Weights of a small GPT-style language model, trained from scratch on English Wikipedia: 13 layers, vocabulary 4096.
MLP neurons of a small language model. Each row is named by its layer, matrix (down: output weights) and neuron, and shows model dimensions 128-255. Each number is 128 + 32 x the weight over its row's rms, rounded and kept within 0 to 255. Numbers have three digits each.
A block is one neuron, or neurons of one layer that tend to fire together. After each block is what it responds to, as a language model described it from the Wikipedia text at the highest values.

L5.down75:092100093151114136121080212104097113108146186113084109163150096116151102072102141129118149000142165113098137134075144158193106139112120159146083152102148098078158094146191129111095154144143133179121147181120120052142120108126064115089152151133120125158169137121112026077151134147118102115122139125109085144144129191112158098115106088157158096126083150123151026099145133111128154126149
L5.down174:110124125121160150110108155176078136127098170178144178079125141168161092085170117044134045181139034161136150143153131182201169199192095156060119124138131155131129133122123155103140151120111119169115134103132121063100101133091133092114105106085104131146139088133106135150116094109163143120190159157136210131138140130138112085156160115084125142145115129101155098139157117162089120095152
L5.down434:107104140093063105165140111138159122111093150114172124113098121152085070111106165114131119130125115129109131068125177080065142151119108114128092113078105159141106145093064156162194111178122131119161108118107102125114129140138134161172143125172156147123101146079136131097121091220111137165131169088171131119097110146144080131159084103144154073110178140096098111055180137151126079092145
L5.down514:125098077118146095106065129173133196155119097065131060121109170157168134156123096147157136117102102167091151103124091099084160093096105192132091177120145115128145144110137098123149119133122119115084177106107084129126095149111091137109090112120145130112171125158132165132097103120172167170158134153143078126111112132080092168127118094127132118124142111095132165160104098122137154193136
L5.down547:141140120148095163122177145122160135117123050114109167156159110142099182135088071191152104109162058116127139116154154094193104147126169113112133172128100160111143125105156159089190132099142125158127049199098160093151144128114141112118129121128098086125146144100158191057150121169141111149123119172134093096144127130116110123096098174110149198157067109154103063144153067113128134103115
L5.down759:110113096082095130163114138124102146180139146118140116131108155163107155069070104092106161156185088129109112122139171131111159141099117093110145076059088132104093080150142138097162098186089179184135117153102127121141164133080106160091058124139174100117176147095124126113131100142150120125141112124079128115170166162073121165116195093107108128141086182159103110205157162122174122139131
L5.down839:112147178153116097140135182124132172054176145110109159139125144165120221103106104147131136178155100103140119105160135150182085112122142145210106180183091122121120156139182207141145115097134165174112092147074075145086183134108122154130128145118142135149170125132091115159082104143118071060132108144132135105128133182102132148058149104085103114138136123161142172192119142145139098121078
L5.down882:114113111138093081067109174085109084095165037119149165119080133083146151157100097106122112126146118107124086153128116104115190099079138134098123151029129129156110153123159111101192057157175045145118094167123112186155148183136137108100145130103111103138135073111108125136100135125149159126097134072086105189092100169152120107132110129082117145137025090201140137219178161119170143151131
L5.down1051:177083131124182046127161104087112156132137159122119168171110099117146150070118104101119190210137168087167141111120171102052130136124089135150113163113169120092144097104128178146195153199117084165090121137156080093134088115138182153172115140130186158168149152107050071164082187079092110152140037162147157121125109150114154128129146098106134128179165159123131137192104131117088118133151
L5.down1091:120109180085086152185103167132140097070104129143118100156112160095102128161071144080140136135107104143175098042158133134089133102178136140172116151103162152142139175127107149181191093133116145104168128155138136129156165134150158166177133169126140167164163155117118133137126129174155156115116200104116073126136121123153152154119180187128154042211126123062116134074147120156127157142165
L5.down1097:105118111122109132144091115130148120151144100116124139166179155136124123144115084146104100151120125123147063130133158163119093165132113168095101109077143084138129134102133093081142118171170120117075098085098120139101153154127104091113064116129151113098124125173120157199126117140159124131182123123080143180091096168155137120104116115168137096159119087150111138183116093089179113156036
L5.down1190:169113149160000135118090119129123121116152221120196116134117111094086112168177164085157077175161148115160149147112147143094116140111126135112128127153098079144089174040167154128102109070135151127170125117163109133088159160168146101116114115087097142157148113149135076170064146122153138139195126150113173129123178117134152133156134106152137144047104131154168120122084087147109120115116
L5.down1385:112102119170080107086135088129109153108197139158143134143084100088146165154192080144107105142122156140055158177137147177071141146042131109155107165156150017175134115127168166122113128116112103096084143141075077155090105121118125107159066144148144109143201164147099100110106141140197117140094123126108146114129083146044118111109155039125130136138144097127116178155114143128151120116180
L5.down1406:113143176151068116192115132087133103099182127117096101105181096091082166100187149099161114090149095118109159163156054138162117133187144142122182093116127112115081173165113175138107057175098183120171120176071113167112152117145146107079109083101169146180118116125119096150090159116134117159121086141106163132138146153151194119114176163099138149192106110061147093039116109166134103153119
L5.down1465:111113130173139183081118094114202116040102056104174109083116072172082111090148204174161104080151128133104153107196114091141139114113113082115078096183069115090065143109079080169088123163067084138138181142077096147108122131106163166144139060161137178151119146103107063131156146144150128149102079131122149214159228125122146106077121127116134186063177177122124164123179113100092137160178
L5.down1519:097098116108162118156108136164082156135177145131116122148154158149138122130125120160088146141093090139091178104179052185106113105167113144140156118148153082123155085120097170123113118111118146135137159193131097128124122088136171109145133055090041120129139111148202090129170128150092126056100115131161151170194142148146115145099099096086135148112150093146139153100069112128090103100141
Description: Ordinal after "the". Ordinals and superlative-like words right after "the" or "a", mostly "first" in "was the first woman/year", also second, only, main, most.

L9.down1028:141155086132174194123116089158102164104119107142143131080126022138180178163161148085126101126158127125102108096095185178083159134161116126187149129121099141147159096095116139108137157138137136180162172129159124142146138122132093069156169099063113146110132139115106100176162156163109163117119120167126145162128152124134111017097102136141138058155153167172145145156096177127188130128155
Description: Ranking/position adjectives after "the". Ordinal, superlative or identifying words right after "the" in defining sentences, such as first, top, last, former, largest, same; weaker on "is" and "the".

L5.down210:193088121106076155095131167145088132102123127111114097089114108125172105140155142148130126144107105081091136167168087138155169159107165181111215131131084142164182112169146077151197122121147105157100158175099170090163143119114128138168177145151123156136170185110196154148097154155160185125119148166148098140086126159095107147075153141044109152150191146147086116081099115070082151095113
L5.down230:092102126102157143136108162135148165142114162137169068063171115157092102078161121141151092156073090135129086152139094157141089128099140137184098124098178103107110157138127171160117116115143105151159120183120176199086088174169184070128138123126152089122089100152090075104119114098113079146132152119111137118141180068119112097163188098120160144129130106105180115094151207085155134103088
L5.down257:128058117105143081126064132099117214177131126076121159144102068183171105124068096167170088119087109133088098083129117221125118130144087088181142100134191129145073142152139161122127101121104088112102070157125173143145132216128147155120086209087087194162160158142131094091114145132124100168127086168159133099107114109144087093162104118128144098087136097145110166146114147143154119153133
L5.down449:130124114132124165163124080131156140153119124135105112144152108091090121097119111135163115123083108088224128115164111106068144162144137085122126119149090131136124108099113093135136145121131119149079110195119116102112090058106151144157114136078131159146116174152213143129138172135089078129128095141134054091138182098177081133124099152124175143142120160066092084166203136121107126059117
L5.down519:130150160036139123115143113068131178134124109050079126129187072133110162104100152104170172099084119119145133126091094144130093101136163056094084096160145156129096165131145159129113161100140118134122136127119143099133126148125126128169163118215101127144144107118140073116146124147102094121162090117243063139097167133138160093092120109160085111116161157116095090129198204166052145111118
L5.down552:154093162087110114128169124134105169087121136135119120180141125090154124155090107151107150117218146104119135124106130217125134126081151121148071133127160085173141136122170094135065105113148122118112161126170166161091124137143100162205103110187086126159138127121099151130131105047109130163089178138157084140142166157116174151085161131141185132155093088202174144157184151101144121160147
L5.down615:125058170143139135125179110183139117136087101156140129132104142178152134100119149115141093153120100147189160148153096098146137171123078200111123154122116091119091180171158127141131089131090144131132112171152138192154082134167096116138098129116101101143083118158150144074113122112137134176185134146099169048132046141106147149172102127140144125188141119072165188134125150160059125084118
L5.down694:149102110134115154132147092139137140107146165122160162152118062166155129102152124126136128086182071129124151079060121196123139172165181105097129094136099198063110120117105124100183169180145166158112121137153197085082111082118112131132164135124151114117136169156121081186116069097136173127065129099124070135164154101140189141166174169078198088103128193141131129147075129158142150176108
L5.down856:133167137142157120139063123149136194133171088071113112149169100135147082188098082140167168112129077162120106069150078089098125171161161134128075109080138159145124084141096148138193085139089155122093110142109143113130107178110138135123153149156120153076147074115156162197140086167161159127146110155091065145091136157120092140139186084066130094125103117139117114117103191115192164183107
L5.down913:121131091150137139060110188197087069155103182114163071099114123103105165081101062115157126104191126181061128194140091144116094108147126131076175076068193102122099151105189143185175137102166122107133101139121110129138095120175142070217126135180151105159133097129129057069081137119130110169098149165181080141172099107114120104132153101137177151113114063106170137112076091135177110115152
L5.down952:123121136111138138137182109112138055090109030139112168144136135151108153200088117110096173121157107102140122183153099119137111114196072165140167146090171162124165134151148176175142095157100087171104106185144132141124112173153114106114139122086119154101089118165111126148107111155130149122094148099155077125171144114076154122148156167096193068249127132095099168118133144164164168136131
L5.down1033:077095149144146174104116138170125125113118176121096172121092210164117139146134125121150159171083143147164137141115182182094105076108099122156111123117129137124123114110174083117157134149127083176154084094103120124080108136116138122143172170138113109134095168131134124157089169079100146072120122129114125062141033111073158127161099072154123134158099131107110100177105144106143143137127
L5.down1069:117131117145128137105067185110112117098130081114084119098162153173077166141144147125160118062097073144147181091107090115100091135183160096176109105135074147115132147137165149147156114097138131111120130176073147125181186114138150198093154136085084156078139173204141112154156127143112128161091063129139129071128084162128095107166180120167145065175045137069151092160118157208100194144101
L5.down1249:197117094143128180133108158125095108110099040108130154128096085136073114117108092091151133139138066125180115062138171157191115187148125112117154095121148083124115109141118191146128115120133116081141124127096159111168100149119160094132127146079115169111164156104172123077159107086066161194109119121104109136131180098108125108183114133151178052122125123138127149071170127095164163114136
L5.down1369:105114077137107120128149107124094121123131115152112120129065081189121083116191104125088115179121170133135173141088131119190137123106159086097157076137115104113105134105100172174139126147161096100128125141097141138159106158194123127132134138237133162142110118101112163121180093105138171135079155099084113071119126120038148112171071135139118057094135137111129109083126118113134137156200
L5.down1469:140138131037123137179126105138099175102119132119176172123052122131148176171057104126149151097090068165124133137138144120121104112119087092138116166069088088115153100164137112151154124122125121125094229111088141153119146113128106141084123117090108127142165105131147121133106138177107153116120216132151095154106166156104061187096115102108142096124116139136098166102190082141152110122177
Description: Word after auxiliary. Tokens right after an auxiliary or copula (is, was, may, could), usually a negation, be, or an adverb ending, e.g. not, be, n't, also, usually, often.

L7.down119:179137122122148122104138145082112125099121128166097146144089130185192149137110075109155136128168149172152116048122178126134088146155133081099158111077125155102112090132073096112161104120124145123057166087136178159118076117156152112114096148144067133127087112111125114130111111101173089120125133129095101167125106121212178133119163112154089124155141194146157104140147126144168173097079
L7.down451:124154110178133145100141143066096105114213084160089158153158129140111099138140120141132067082137132162149103140144127114157141156092114148067098133117137103123161116086165028180166082154170175100108161199107164139156088104206123112135154146116092182164100107124111158095090125154129145130164080142182107136186148105122112130114106188054160070156143151093101091184089118076131164059160
L7.down625:149128101094163145169150101064126063135126123078164102142170072172234103098061163093068157166107117127075161177165161143179159209132066167136121140104135110126139122114147238133095121110124146192110120222154156169105107147128116103111129075115171150116049153130118116117141148144138116140145156157081111099171109098130120088154157127149115096147148127148126137129141155180094130181164
L7.down1052:158158108118105140113063166088121136113104131133114124056195105167127157124142176130134065086128114105102141162133130130134116177127096156107113099110115154139137140117081139126191118112066068074116164102171116130145050075069125168148118172147103151164096152113131159108128118110229095146133131120079099109100135158136121127093106113062152112072129128127206086157141139151166146124138
Description: Post-copula adverbs/participles. Word endings right after is/was/are/were, mainly adverb suffixes (entire-ly, current-ly, large-ly) plus also, not, often, and participle endings (-ed, -ated).

L7.down221:088196095116142159136090100116133150185169102151155130106154092081124138111151145078122119140116083126112141109099197151184114164103137089122179084165164094096118187171140152162117163143138119083170164134113140134099182073106049134096071132112111125172124076142112082178234108115164138116113125119135089104143136091136150089178144112105139114183125107128181096119112110106091135122161
L7.down447:127169147163090174152145124066080140209160109124130127150109137105141103156142087178120143126102127072145080097121098156143035121147117140169149171160132131161143166133160129131114092155146170122108154118087121097098176172163082103117144142139134152133110106080090127140108093114215089092074117080126111160132100162142150102182086133091143156116192153098149103115103121120135033058090
L7.down518:110167097209122110107122128115098131163137081138155135133146152084070148100134136053166147100165083128121119128124145162207156148093058130087111139088093109104098179157137112183075069153121157116165149152159170073119133098087069099103108155118116153118152113127141085104111086127141138116152147117153120114125118140129169130123132143119138106143062097109127157164105132127114153132182
L7.down1532:143198141104117191147150102190156088095143135104187123102168081138132128115147112130067155165141070106122145114114104121122151095139158107094152187144195115130139133109150088096135126098121096112102129202142114164067255097140107099172166104158174136150157145117072157115141119098184104105116110139104140140152138156172174106224096094126142172117086156086125153136116138157112106144087
Description: "same" after "the". Mainly "same" after "the" in expository text (the same year, the same size), sometimes "first", "average" or section-heading "==" markers.

L9.down802:166125128127113115141150194102078163131135084116115100149108065093098082079148123091162056117198125149159206093111125080183121179119147193100077153098152107096154161136089136138122080147119079121121144109098088135112108110181116102152131157186112158133110125090153122111164108086154124093088150120106098133135168099106116125173119140121152105070108110165171123126129139096121125160104
Description: Adverbs and leading numbers. Mainly adverb endings completing a split word (ful-ly, extrem-ely, grad-ually) and words like only, also, very; also numerals opening counts or scores (10 years, 17,903 votes, 2–1).